config.toml
vocab_size = 2048
bias = "qkv"
init = "uniform"
init_std_qkv = 0.0395
init_std_o = 0.0
init_std_up = 0.0395
init_std_down = 0.0
lr = 0.00189
beta2 = 0.99
warmup_steps = 374
batch_tokens = [16384, 32768, 65536]
seq_len = 128
train_tokens = 267000000
steps = 7509
MLP neurons of a small language model. Each row is named by its layer, matrix (gate and up: input weights) and neuron, and shows model dimensions 96-159. Each number is 128 + 32 x the weight over its row's rms, rounded and kept within 0 to 255. A neuron's up and down rows have the sign that makes its largest values positive.
After each neuron's rows, "fires in" lists the words (lower case) most often at its 100 highest values on Wikipedia text that the model never trained on. A number after a token or word is its count.

L11.gate266 [142 106 110 142 132 163 166 107 235 149  99 139 148 134 176 153 137 150 148  75  82 166 153 153  62 107 137 155 129 154 145  87 118 148 150 133 101 131 143  76 181 178 102 102 138 135 119 130 147 186 103  99  82 144 108 113 117 142 167 157 146 121 149  52]
L11.up266 [136 192  79 143  88 156 151 149 146  97 102 117 154 113  98 125  87  93 144 102  94 153 153  82 127 100  94 113 104 128 105  92 156 115 149 170 110 136 138  99 189 125 144  84 121 109 103 122 110 195 134 163 191  94 138 197 151 167 150 174 115 104 161  73]
fires in: "would" 22, "can" 20, "will" 10, "may" 9, "must" 5, "could" 5

L3.gate46 [ 81 162 156 143 128  67 158 144 126 115 109 149 146 115 118 145 146 136  85 114 131 148 117 156 105  97 122 116 132 128  67  57 143 127  85 145 138 182 129 142 150 151 128 109 109 108 187 120 136 120 150  69  70 132 137 127  99  63 163 158 111 104  79  98]
L3.up46 [148  99 121 121 142 113 161 115 157 121 150 133 129 133  98   8 181 134 155 177 119 132 117  81 150 100 130 128  79 182 129 149 165 168 169 138 148 112 109 140 105 176 134 110  99 151 119  80 201 177 136 143 162 115 103 139 141  84 135  68 115 152  71 125]
fires in: "october" 21, "january" 20, "september" 12, "december" 11

L4.gate411 [148 184 158 142  92  79 160  98 151 154 121 130 215 121 116 132  91  86 137 160 130  92 125 171 111 124 161 105 199  58 183 122 156 171 153 125 146 126 170 100 141 166 108 121  72 145 143 106 154 193 152  68 120 172 140 108 135 134 153 112 135 172 182  96]
L4.up411 [107 166 115 103 131 145 105 137 142 107 224 168 155 100 162 156 126 168 113 119  82 156  70 170 107 145 140 109 160  96 202 221 139 123 176 151 160 114 160 142 126 114 112 166  99 119  92 152 107 210 134  98 180 153 120 126  86 185 159 143 129 131 153 154]
fires in: "out" 30, "to" 24, "office" 6, "off" 5

L12.gate218 [108 152 146 122 168  93 134 175  98 131 107 113 113 194 112  81 166 151 137 152 182 128 119 143 105  74 139  93 139  92  60 153 181 111 127 160 116 150 140 163  75 205 122 128 111 100 108 101 133 137 126 133 144 177 129  81  83 128  59  94 153  62 153 169]
L12.up218 [120  74 172 113 173 172 117 145 175 113 145 131 104 127 106 146 111 125 159 138 122  67 117 151 122  63 156 102 149 172 117 125 179 164 170 141 124 159  84 124 159 150  73 124 169 135  93 136 143 164 123 106  55  96  95 107 112 158 136 107 161 118 100 132]
fires in: "later" 24, "also" 10, "now" 10, "then" 9, "many" 5

L4.gate295 [ 96 120 159 158 130 151 117 184  89 150 122 121 172 105 121  89 164 126 136  86  71 161 156 116 120 154 139 122  86 137  83 186 165 140 162 207 140 143  91 134 154 121 138 150 146  87 131 154  79 130  78 139 116 142 181  97 131 146 146 140 140 114 109 140]
L4.up295 [113 228 147 119  91 111 105 152 130 130 147  82  87 159 121 144 139 201  94 165 156 173 129 105  88 179 112 100 134 154 151 116 134 125  82 136 111 139 157 150 109 154 142 173 152 166 172  96  71  81 157 157 145 185 123 114 132 119 133 126 138 153 170  67]
fires in: "there" 15, "original" 9, "originally" 9, "ireland" 7, "arizona" 6, "lyrics" 5

L3.gate47 [ 93 153 143 116  92 168 128 147 101 170 133 161 146 152 181 111 100 196  67  79  66 113 163 154  95 200 134 112 123 129 129 167 105 100 127  94 108 121 104 144  72  83 121 165 115 143 179 128 115 162 147 169 119 170  97 150 108 112 137  48 120 173 130 138]
L3.up47 [ 85 159 160  97 103 158  99  91 171 167 156  72 131 120 142 132 172 143 126  90 120 156 118 108 144 131  86 125 106 165 133 152 169 109  62 136 131 130 137 122 156 127 125 109 112 182 146 140 118  78 144 111 200 149 111 107 158 146 165 165 160 144 111 130]
fires in: "to" 27, "of" 10, "find" 6, "outstanding" 5, "binding" 5

L7.gate376 [102  66 195 146 112 121 126 156 145 145 148 112 100 108 182  63 161  98 142  99  89 122 116  97  84 125 156 136  87 130 153 184 122 146 171 124  94 135 102 124 156 159 151  74 154 124 112 102 116 131 144 161 141 122 169  80 158  63 162  91  89  38 136 109]
L7.up376 [134 112 108 161 101 114 143  79 134  99 148 184 124 179 134 111  69 112 138  97 127 122 143 165 120 122 205 125 141  52 158 163 190  86 205  98 143 182 137 225 145 141  94 130 127 125 176 110 133 104 107 141  90 165 122  97  87  59 134 115  81  94 125  79]
fires in: "she" 32, "he" 13, "it" 9, "hannah" 4

L7.gate75 [ 70 120  91 131 149 127 163 143 112 149 157 144 151 180 105 105  89 135  59 196 134 154 146 151 117 150  81  82 129  98 156 121  61 115  86 126 130 139 126 119  92 149 158 186  84 150 137 127  45 116 157 125 118 110 134  73 129  80  95 174 142 145 127  85]
L7.up75 [114 156 166 151 111 127  77 114  73 134 141 137 166  78 103 155 112 178 149 114 151 113 106 136 118  96 175  59  58 105  92 163 140 116 133 133  98 136 123 141 112 143  50 118 127 114 101 112 151 147 141 108  49 155 119 116 155  96 151 176 134 121 150 126]
fires in: "was" 30, "of" 12, "awarded" 10, "approximately" 7, "voted" 4

L7.gate17 [126 196 147 130 132 183  90 123  94 142 148 146 133  79 121 161 151  85 112 203 109 172 144 144 124 117  94 129 138 153 167 215 152  77  99 183 129 132 148 122  98 158  73 108  84 123 112  93  65 142 177 166  95 152 134 160  98 195 122 174 102 135 141 151]
L7.up17 [138 109 127 148 120  98 166 183 119 116 139 122 105 150 112 134  95 134 160 121 141 132 153 112 192  87  68 171 138 101  86 139 125 175 152 127 113 119 110 188 145 151 127  93 128 116 135 112 105 122 143 137 159 164 127 112 146 126 106 104  57 152  85 176]
fires in: "had" 59, "has" 30, "have" 6

L7.gate179 [118 128  98 189 147 153 140  71 148 161  61 139 191 194 112 152  68 105 116 131 114 180 129 112  74 117 118 109 159  97 183 209 129 148 109 136  98 107 156 102 150 111 148 167  48  94 126  98  86 123 161 111 125 104 136 179 108 161 131  95 107 111 134 142]
L7.up179 [135  74  79  65 110 155 193  68 100 153 144 192 150 117 122  91  84 143 139 120 161 114  81  87 119  97  94  84  97 153 111 181 120 170 122 125 106 100 115  82 197  65 166 147 124 137 119 181 171 152  86 148  72 129 116 157  89 129 165 120  98 134 180 132]
fires in: "for" 57, "small" 9, "lost" 7

L13.gate393 [136 172 148 124 122  87 124 131 146 146  83 187 152  78 200 128  75  83  99 125 158  83  63 174 138 114 198 139 152 128 168 180  90 118 137 157 171 122 128 135  72 115  96 143 118  83 200 129 108 129 136 135 110 150 138 105 146 150 125 180 145 127 136 161]
L13.up393 [125 108 100 102 184 131 131  98 168 114 101 126 121 156 112 196 128  50 152 117 130 130 111 116 156 154 175 146 176 104 106 116 183 119 135 192 120 165 134 168 139 127 126 136 151 146 170  94 167 122 132 110  84  88 140 163 184  71  59 110 192  87 151 102]
fires in: "was" 33, "is" 13, "be" 10, "also" 7, "been" 5

L13.gate90 [102 186 113 140 149 156 156 138 148 134 129 125 100 116  97  83 164 123 130 180 148  58 128 131 168  91 109 134 126  86 118 130 120 172 170 186 109 120 131 137  54 142 108 127 103 115 161 177  51 121 108 110 125 117 111  90 172  99 112 122 154 162 199 116]
L13.up90 [201 133 141 116  75  72 119 167 106 106 127  93 123 159 155 198  89 142  94 135 169 103 174  96 133 125  50  91 200 118 130 112  96 132 187 120 138 135 149 108 111 126 104 163  79 121 108 112 129 127  66 138  96 146 149 141 140 150  92 146 110 106 161 137]
fires in: "as" 59, "via" 9

L12.gate270 [187 133 124  85 164 157 153 173 138 179 203 139 117 142  75 145 136 169  84 161 102 112 127 154 100 149 115 146 117  92 124 111 116 126 171  78 135 160 109  44 178 120 176 177 121 107 151 154 163 122 139 126 141 148  61 110 126 142 152 132 116 134  79 121]
L12.up270 [156 175 169 108  79 115 139 166 143  85 133 145 165 149 104  88 167 101  49 166 112 130  91 133 119 129 117 133  90 134 128 183  85 147 164 128  88 152 162 134 102 123 139 122 113 145 142 134 110  77 132  85 187 142 142 133 126 150 113 103 194 176 169 135]
fires in: "of" 39, "via" 11, "to" 11, "by" 6, "through" 4

L8.gate291 [145 150 140 113 198 139 121 157 166  80 162 179  83 174 130 143 183 174 159  71 128 135 104 152 169  84 156 131 104 125 121 103 163  88 128  88 107 133 141 130 132 128 172 132  85 104  80  87 146 105 127 135 146 155 130 113 126 142  84 133 143 101 109 108]
L8.up291 [148 173 160 107 130 114 137 107  80 122 110 189 178  91 106 115 157 119 150 166 156 127 195  91 135  88 109 163  70  99 133 110 175 111 145 120 113 142 122 135 101 112 130  73  75 161 161 145 114 144 124 150 202 134 143 126  96 145  81 125 134 107  81 129]
fires in: "and" 66, "announced" 5, "cucujiformia" 4

L4.gate320 [115 126 170 125 138 108 112  73  40 137 155  88 146  93  88 208 150  75 162 129 126  74 174 125 136 139  59  85 168 126  74 141  94 132 142 150 161  95 140 114 112 121 162 131  76  78  97 129 101 124 160 130 148 136 121 138  47 177 132  93 123 124  90 136]
L4.up320 [ 79 149  91 119 101 134 141  62  84 185 170  72 161  71 127  45 127 137 117 107 111 141 154 148 219 157 148 115  50 107 171 200  74 181 123  93 164 133 134  97 140 142 170 101 100 132  98  79 113  91 148 121 121  69  92 138 113 102 139  78 114 196 123 165]
fires in: "short" 16, "department" 11, "long" 10, "followed" 9, "began" 7, "chart" 7

L8.gate227 [142 116  84 153 139 156 129 100  40 163 134 178 121 167 130 141 117 192 121 157 114 150 165 145 114 122 110 135 127 187 193 137  94 144 111 152 133 167  90  93 130 163 111 140 132  83 103 147 116 151 145 109 133 158 136 149 133 129 115 161 139  89 148 156]
L8.up227 [ 66 184  76 121  90  65 178 124 141 157  98  95 144 169 147 103 148 116 125 111 133 167 163 112  85  88 114 219 120 118 107 210 129 101 154 176 138 109  64 144 107 148 140 143 126  81  90  66 170 117 112 150 119  86  88 171 147  83 149 133 128 124 126 142]
fires in: "is" 15, "type" 13, "title" 7, "highest" 6, "henry" 5, "release" 5

L7.gate121 [103 139 151 206 148 137 158  93 101 136  78 105 105 159  87 124 138 145 131 106 145 105 150 100 157  42 154  95 144 122 133 153  97  98 185 161  84 157 145 124 122 122 123 110  66 133 142 119 134 231 191 182 148 133 149 153 128  76 109 149 115 107  93  92]
L7.up121 [135 137  83 183 135 102 187 110 132 103 153 158 148 106 126 119 105 132 104 124 125 110 105 186  93 152 108 160 134 152  73 156 116 156 113 120 108 118 158 216 102 163 137 103 211  59 143 133 138 157  99 118 137 195 165  86  82  48 164 123 168 106 148 109]
fires in: "album" 15, "genus" 12, "family" 8, "season" 8, "name" 7

L10.gate344 [ 78 146 137 179 115 164 152 142 124 144 137 185 122 160 100  94 149 134 127 113 120 140 188 193  60 124 193 117 132 118 123 148 147 136 139 169 131 115 114 157 142 166 205 159 112 128  42 101  79 126 118 156  77  91 108 135 147  78 112  85 105 138 125 128]
L10.up344 [ 59 114 181 130 126 146  83  26 165 107 111 142 160 135  90 151 196 120 120 115 162 135 190 108 163 169  97 109 135 206 148 123  98 185 113  93 137 175 165 140 158  92 155 120 149 133 149 145 130 118 116 131 107 121 151 168  97  75  88  94 198  90 164  48]
fires in: "as" 25, "became" 13, "is" 7, "becomes" 5

L7.gate446 [101 159 145 146  98 124 178 132 170 120  96 133 134  80 134 142 131 149 113 189 101 141 158 145 117 161 158 118 151  77 173 134 168 125 103 179 190 129 123  98  83 116 153 126 101  67 163 101 122  98 183 134  86 150 116 106 162  91 149 125 142 178 120 142]
L7.up446 [108  75 116 116 168 166  97 130 111 101 143 121 151 112 149  67 143 113 127 102  60 122 146 100  70 171 181  63 150  86  75  95  61  97 141 151 132 102 118 146 137 168 136 130  67  93  94 182 125 145 166 168  76  96  93 163 130  81  97 170 147 101  51 129]
fires in: "was" 57, "is" 34, "drugs" 4

L8.gate447 [102 138 184 149 128 132 216 120 206 182 185 133 187 152 143 150 123 102 122 154 114 131 125 171  90  81 123 163 162 105 154  85  97  87 124 128 136  84 129  95 157 157 143 180 102  86 140  82 103 150 154 145 197 143 137 182 117 137 119 144 129  61 161 153]
L8.up447 [130 157 144  99 113 179  93  82 138 133 165 104 165 165 178  70 210 112  60  96 148 171 116 144 113  54 123  76 190 139 148 138  94 133 167 131  77  88 112 140 142 136  97 150  90 151 157 135 111 138 142 109  87 123 137 165 105 140 127 151 139 149 114 139]
fires in: "to" 50, "for" 32

L4.gate373 [108  91  66  86  95 120  82 123 110 139 102 133  97 115 107 119 177 114  69 121 106  79 111 147 104  98 122 165 147 141 118 117  37 144 145 147 152 110 108 124 154 129 146 121  83 140 156 158 115 171 106 149 118 189 135  78  83 122 138 157 163 131 134 122]
L4.up373 [148  73 120 180 103 154  89 124  24 140 119 160 121 129 136 100  84 131 121  81 146 122  91 156 118 101 153  97  67 107 103 118 135 110 172 117  90 127 101  79 100 138 109 134 139  88 157  98 124 140 136 153 157 101 121  67 137  58 165 137 118 127 169 143]
fires in: "had" 36, "video" 19, "round" 10, "voted" 9, "voice" 4, "voting" 4

L11.gate328 [117  91 149 150  87 166 189 163 174  92 143 158  96 111 154  66 168 109 122  97  72 118 185 177  52  70 140 141 126 100 142 130 170 160 114 102 147 112 175  93 181 158 128 164 125 162  92 142 110 172 129 128 140 163 143 121 103 137  95 151 140 127 142 192]
L11.up328 [156 131 123 126 127 161 129 156 143  97 155 164 135 124 121 124 116 131 142 178 142  85  94 123 165 180  89 104 141 128  90  58 144 215  83 109 149 160 112 167 107  61 110  87 113 154 145  67 185 141 124 146 197 102 147 178 142 153  67 121 121 156 127  75]
fires in: "would" 27, "did" 12, "northern" 8, "may" 8, "brooklyn" 5

L3.gate301 [ 87 115 119 118 126 110 170  82  98 168 137 121 124 111 128  91 119 110 145  80 154 116 117 162 157 115 163 113  99 128 136 102 193 112 118  79 154  76 105 155 130 122 203 103 124 148 112  86 155 160 139 125  87 102 141 153 153  59 131 118  99 131 119 109]
L3.up301 [158  96 116  70 102  82 141 110 138 134 116 183 119 126  68 152 105 140  79  82 120 121 132 151 151  74 147 131 153 184 156 228 145 182 179 169 137 127 125 123 143 106 103 121 162 128  72 129 161 163 122  62 156 127 139 127 113 123 158  99 142 125 147 142]
fires in: "men" 22, "s" 13, "henry" 11, "madonna" 6, "helen" 5

L9.gate431 [163 100 106 128 123 116 176  50 157 156 142 145 128 140 164 125 120 184 150 124 137  71 112 145  96 123  90 120 199  75 124 120 136 125 126 181 115 154 142 134 154 157 106  93  83  97 147 106  94 157 107 142 130 122 153 153  90 108 111  94 114  40 135  64]
L9.up431 [142 110 169 103 122 185  93  71 157 119 155  97 114 170 142 156 131 108 164 128 118 123 111 104 165  98  92 133 154 151  60 189 107 117 168 146 167 129 105 144 162 156 179  85  94 120 137 108 119 108  80 138  96 143 115 171 125 119 152 116  48 121 102  94]
fires in: "for" 20, "to" 9, "would" 9, "in" 7, "of" 7

L7.gate392 [139 158 105 139 125 135 111 125 113 161 129 118 131 149 111 148 126 167 115  95 138 108 139 148 173 112 103 118  74 100 171 117  98  92  97 171 160 150 126 140  74 106 104 140 109 127 130 130 151 173 138 148 143 169  83  44 152 101 129 135 108 108 255  68]
L7.up392 [132 124  85 128 170 190  96 176 151 188 179 166 114 141 179  89 126 102 123 141  93 106  99 119 179 167 104 149 173 134 143  75 118 148  52 121 122 138  65 137 120 147 174 152 126 157 161 125 148 173 156 172 108 151 140 122  99 182 136 161  94 184 116  78]
fires in: "it" 21, "is" 15, "located" 12, "km" 5, "nizami" 5

L4.gate110 [ 80 145 105 188 150 118 124  93 157 135 149 130 115 139 104 132 103  82 115  64  63  99 131 170 141 114  51 172  97 117 117  96  91 107  83  96 142 115  73 139 164 159 185 140 159 109  72  61 134 130 148 178  68  91 163 119 170  97 130 144  82 128 195 132]
L4.up110 [131 110 129 101 177 147 108 119  95 156 162 109 130  43 183  96 124 121 149 122 167 156 130 137 189 186  98  73 176  93  78 101 131 128 151  95  70 104 117 203  97 130 140  95 153 106 136 109 106  92 111 115 134  98 143 122 156  94  76 118 107 101 124  83]
fires in: "he" 37, "is" 25, "it" 16, "was" 15, "hiller" 4

L8.gate277 [124 117 185 175  80 137  59 177 116 157  71 130 130 103 168 100 131 146 110  95 114 180 128  97 160 171 198 140 151 110 126 155 130 149 132 116 100 151 188 131 101 158  77 103 102 113  83  76 110  93 139 174  69 160 140 173 125  91 141 135 111 177 140 103]
L8.up277 [ 63 129 144 126 136 122 165  82 121 114  88 130 159 136 156 151 121  67 150  90 149 131 117  90 151  57 205 118 133 154  97 168 132  86 120 127 148 150 101 119  74 181  89 172 136 150 119 123  96 189 186 135 100 127 152 183 133 161 119 103 113 115 180 137]
fires in: "it" 54, "she" 7, "find" 5

L7.gate434 [ 97 104 240 121 143 153 131 141 173 148 118 136 149 169 156  69 130 131 165 143 107 134 152 151 164 134 103 100 158  99 113  91 151 152 178 166 152 183 140 121 171 160  66 175 129 132  90 122 115 187  81 162 119  95 104 149 110 110 125  96 106  83 115 114]
L7.up434 [102 139 145 101 135 104 152 176 131 201  88 112 114 154 125 196 102 119 113 114 159 127 175 117 140 141 119  95 165  62  43 130 140 161 102 125 151 111 100 142 129 116 191 126 135 133  87 122 111 128  78 214 109 101 124 186  72 123  88 141 117 118 129 107]
fires in: "of" 26, "for" 8, "committee" 8, "considered" 7, "consisted" 4

L7.gate235 [146  78 153 210 129 144 171 159 133 110 116 141 126 118 155 154 143  44  72 134 148 136 124 143  94 133 150 130 132 121 114 153 173  87 135 145 163 130 103  98 138  88 101 145  74  76 109  91  51 165 143 110 114 201 125 145 142 116 105 100 101 153 107 179]
L7.up235 [120 124 146  91 123 135 180 147 117 119 132  96 136 169 188 171 153 142  82 115 102 150 201 154 167 144  97 151  79 157 145 107 106 136 184 125 125 127 102 167  39 140 111 124 141 150 149 132 136  89 105 104 158 120 125 145 138  93 168 138 107 106 114  74]
fires in: "year" 16, "given" 15, "found" 14, "founded" 9, "held" 5, "opened" 4

L12.gate115 [144  83 140 163 128 154 161 164 157 129 150 140 115 183 150  85 170 156 132 138  84 139 138  84  56  63 157 131 137  81 108  74 107 110 108  84 112 121 160 146 172 139 140 164 144 169 127 114  47  91 106 115 119  94 127 152 104 133 157  96  96 174 161 114]
L12.up115 [ 93 118 180 117 156  83 121 114 152 148  98 172 107 159 142 138 143 108 137 166  99 177 125 132 115 180  73  90 138 152  96 103 180 136 109 133 103 154  94  97 124 108 118 127  78 151 150 105 162 124 133 124  72 141 180 127 175 102  99 152  96 113 143 136]
fires in: "was" 41, "for" 12, "is" 6

L13.gate429 [ 93 126 104  89  81  83 153 145 161 143 105 160 119 132  86  73 108 107 146 165 173  93 156 176  90 121 155 135 123 106 123 150 183  91  92 127 158 131 172 102 126 168 134 151 106 124 153  49 122  83 122  87 170  88 141 129 115 188  84 155 136 169 146  97]
L13.up429 [130 120 163 161 125 134 104  60 167 102 109 114 117 147 183 124 137 166  63 155 137 118  83 124 169 138 126 140 140 103 123  96 151 135  80 136  58  84 131 118  85 140 131 111  95 154 123 133 165  93 147 125 121 131  47 122  68 146 113  90  87 163 114  78]
fires in: "to" 69, "took" 6

L9.gate129 [ 68 134 168 136 123 110 163 184 113  85  89 135 126 124  95  68 154 155 163 153 161  80 139 113  99 129 200 102 156 204 172  84 115 216 177 144 105  81  75  78 116 155 129  85 129 200 163 131 161 161 193 148 148 135 122 136 154 186 167 157  80 132  93 114]
L9.up129 [ 77 148 153 124 113 121 147 169 110 135 124 100  90 213 145 115 172 112 133 112 125 126 133  86 120  95 169 161 196 140 138 129 166 149 138 166 124 150 145 119  99 121 106 143 106 152 116 108 163 224 110 159 104 146 117  93  99 114  79 150 126 199 135  61]
fires in: "american" 16, "british" 14, "french" 8, "italian" 6, "english" 6, "material" 5

L4.gate301 [134 199 185 134 138 112 134  76  82 137 121  95 128 166 124 111 126 175 102 162 134  90 127 144 148 116 141  98 108 148  79 144 142  93  66 129 131 158 138 143 110 134 136 182 157 113  76 112  93 155 104 122 103 116  97 142 121 118 132 104 105  91 158 100]
L4.up301 [129 155 163 129 124  69 122 149 112  91  95 157 118 128 130 118 147 197 138 172 120 120 132 173 186 174  69 189  88 176 134 109 112 122 119 142 158 105  81  70 117 107 115 121 167 171 109 116 151 155  97 121  97 152 112 157  82 160 108 121 124 149 148 174]
fires in: "each" 16, "episode" 10, "ever" 7, "east" 7, "eggs" 5, "episodes" 5

L9.gate374 [136 172 124 178 171 125 143 122  85 132 132 176  92  95 148  99 139 139 189  88 114 102 116 189 108  99 107 181 155 131 130 137 127 153 120 125 122 128 152 174 136 208 166 102 105 145 161 143 109 137  97 140 139  83 112 137 181 147  79 141 118 107 171 118]
L9.up374 [163 172 120 114 163 170 118 119 163 135 150  77 126 150  78 147 139 115 105 141 129 133 160 140 125 166 171 131 130 128  91 187 105  79 132 133 100 105 129  89 127 113 149 208 120 119 173 102 119 171  97 121 102 110  90  74 101 135 143 147 131 111 164 128]
fires in: "as" 37, "became" 16, "former" 4

L7.gate0 [153 112  52 162  78 138 122  87 141 137 184 159 188 150  58  99 128 195 174 145 137 110 123 105 117 121  85 139 125 119 157 103 105 118 159  94 123 109 110 120  78 180 117 157 105 154 177  58  85 119 164 140 205 149 129 158 123  87 130  93  65 116  82  76]
L7.up0 [ 97 117 112 167 122 192 135 179 142 175 160 106 104 192 174 109 128 151  80 124 111 123 170 103 150 163 134 151 180 106 177 169  80 106  93 150  71 188 155 122 138 169 114  95 176  73 176 122  92 104 107 120  87 136 191 159 177  88 169 132 168  89 128  61]
fires in: "genus" 16, "company" 10, "school" 9, "song" 9, "family" 7, "album" 7

L4.gate255 [109  85 122 141 151 137 130 155 148 119 144 134 178 133 146 203 151 164 149 159  82 153 138 128 111  53 100 143 146 162 151 167  77 118 109 127 107 131 168 126 172 212 180 156 134 145 104 118 144 133 139 160  82 159 121 115 100 118 157 208 136  66 102 156]
L4.up255 [ 72 152 138  93 110  90 119 142  85  96 119  76 168  70 206 115 119 189  89 205 111 129  80 110  70 135  80  86 124 107 149 164  86 207 151 148 108  70 150 156 181 133 124 124 114 147  97 155 112 149 141  76 118 110 100  94 209  73 115 150 174 185 157 124]
fires in: "are" 70, "is" 23

L7.gate399 [109 100 141 140 153 139 146 143  93 110 191  95 138 158  78 155 109  99 159 160 139  97 129 138  92 131 126 118 127 102 149 100  71 137 163 158 150 157 161 115 106 146 108 131  69 114 175 115  85 134 162 145 113 152 117 105 132  99 154  89 164 159 144 139]
L7.up399 [131 103 124 127 165 175  74 160  87 125 129 112  51 124  78 139 111 113 142  39 178 108  93  55 103 162 114  95 128 131 143 150 128 121 160  88 119 144 180 136 139 173 137 157 154 122 170 154 128 192 117  66 143 130 130 110 155 153 127  99  86 101 127 136]
fires in: "of" 30, "a" 25, "an" 14

L4.gate7 [134 121 186 215 162 105 150 111  90 133 102 126 129  98 122 131 152  95 127 131 132 182  75 150 122 120 127 110 127  96 157 142 179 151 131  76 130  78 171 138 128 171 130 123 144 137 129  95 122 116 130 183 149  93 192 175 133 100 164 124  91  65 129 141]
L4.up7 [145  67 152 119  67 109 135 114 113 122 122 119 170 136 111 150 180 121  88 140 100 144 103 115 184 153 100 127 102  80  89 160  77 168  96 121 162 144 161 121 141  88 116 112 132 115 135 148  78 116  94 118 172 149 171 101  92 143 105 135 124 145  78 134]
fires in: "has" 64, "have" 36

L13.gate295 [ 94 121 169 182 175 138 123 102 129 141 180 167 140  88 107  90 127 142 115 143  73 117 189 147  73 180 175 135 125  83 123 172  95 144 182 124 185 122 212 146 123 118 162 105  79 121 168  74  47 119  94 150 122 166 119 145 139 168 131  88 110  81 115 141]
L13.up295 [ 98  76 154 140  92 157 177 164 150  98 103 143 136 130  95 126  83 149 142 161 146 110 131 131 140 132 143 191 163 134 117 146 143 190 149 114 137 160 121 124 103 154 131 138  62 130 149 117 127 158  82  96 147 124 109 120 150 160 130 110 102  83 132 131]
fires in: "would" 26, "can" 14, "did" 11, "may" 9, "could" 6, "will" 6

L3.gate417 [101 146 160 158 136 179 108 106 163 167 205 184 141 201 170 102 170 101  94 138 158  62 133 147 136 149 150 105  96 151 104 107 169 103 161 135 172 133 108 107 138 121 124  97 169 104 103 129 122 134 130 104 165 154  92 141 172  84 158 165 144  82 144 159]
L3.up417 [145 142 123  91 130 127 168 102 129  95 137  84 120 160 154 127 127 182  71 110 152 154 149  97 135 124 142 123 115 118  71 156 138 108  43 142 121 101  86 112  65 150 119 190 113 127  71 180  89 140  94 102 196 165  71 121 169 176 122 179 157  47 158 136]
fires in: "found" 16, "ft" 13, "founded" 9, "students" 9, "natural" 7, "long" 7

L7.gate272 [116 134 118 137 159  78 139 134 162 102 104 155 184 138 127  73 167 104 161 115 151 144 131 146 104 166 169 144  63  97 154 131 144  88 110 178  85 134  90 146 133 162 122 106 103 156 182 148 121 134  86 116 139 163  82 116  93  59 173 137 115 119 134 120]
L7.up272 [142 120 152  99 130 132 117 161 121 156 107 143 188 118 109 137 102 122  85 170 149 104 201 191 139 153  60 149 125 177 105 224  68 165 121 118 114 164  68 161 121 121  52 103 134 106 112  87 141 180 119 153 168 120 105 148 111 132 124  83 148 146  81 156]
fires in: "january" 25, "october" 20, "february" 8, "december" 7, "november" 6

L9.gate181 [129  94 188 170 182 111  99 158 110 134 123  99 108 139 132 104 104 112 118  86 116  74  80 153  89 125  83  63 127 135 108 122 129 127 152 150 156 146  93 206 120 120 147  87 152 141 154 152 208 151 217  78 119 156  80 173 131 170 147 149 132  89 176 125]
L9.up181 [184 128  99 117 159 110 106 140 106 194  98 130 173  89 100 166 162 126 141 140 153 104 132 182 115 139 138 130 117 112 197 144 202 114 167 124 130 140 136 136 163  71 112 119 155 211 131  98 131 165 128  60  37 137 158 117  87 120 132  99 110 172 165 125]
fires in: "several" 18, "many" 17, "most" 14, "of" 11, "various" 9, "more" 4

L3.gate369 [ 97 114 118 100 102 117 116 170  88 129  79 123 135 219 145 113 159 150 155 127 113  79  58 147  90 136  78  96 125 161 121 162 169 118 152 104 131 126  99 113 155 118 114 140 126  96  72 119 100 133 107 132 130 132  86 130 140 131  81 138  73  66 134  96]
L3.up369 [ 89 205 140 164 118 147 159 124 129 141 103 160 162 120 112 148 118 130  74  90 143 179 101 175 166 126 114 161 126 208 129  57 136 143 100 130  55 138 116 129  90 104 115 105 118  99 142 146 140  71  64 149 197  99 132 114 137 119  73  98 155 124 114 147]
fires in: "east" 16, "each" 15, "jean" 9, "angeles" 7, "european" 5, "least" 5

L3.gate165 [170 126 108  94 122 112 134  17 102 136 183 111 161 130  83 144 115 103 113 143  83  98 124  92 102 185 102  98  78 120 126 119 135 106 152 125  69 146 138 141 137 114 157  94  90 116 118 157  82 126 183 131 134  70  79  87 122  94 149 153 145 206  67 135]
L3.up165 [116 140 151 106 117 177 132 108 102  73 146  98 115 213 126 142 114 162 181 128 104 127 135 129 185 121 147 121 119 132 138 169 139 123 103 154 181 169 134  59 198 120 162 146 145 127  85 147 147 184 111 150 161  99  52 135  28  97 107 119 102  99 108 129]
fires in: "department" 11, "chart" 11, "martin" 10, "total" 10, "heart" 5, "charts" 5

L3.gate217 [131 139 150 154 161 114 106 129  91 135 121 144 116 139  97 147 190  97 155 118 104 134 139 149  83  93 166 103 161 172 101 150 146 127 172 218 184 118  82 190 132 137 144 122 162  93  88  74 109 127 142 134  67 132 147 112 116 114 132  93 100  56 158 135]
L3.up217 [ 99 151  67 167 161 176 104 116  89 138 112 125 155 127 172 115 119 136 118 120  99 139 105 119 142 146 119 107  94 109 106 118 172  92 110 135  74 175  97 135 196 112 147 146 189 112 147 118 134 145 169 141  76  50 111  72 113 127 115  75 165 154 149  93]
fires in: "no" 29, "more" 26, "his" 9, "most" 5, "several" 5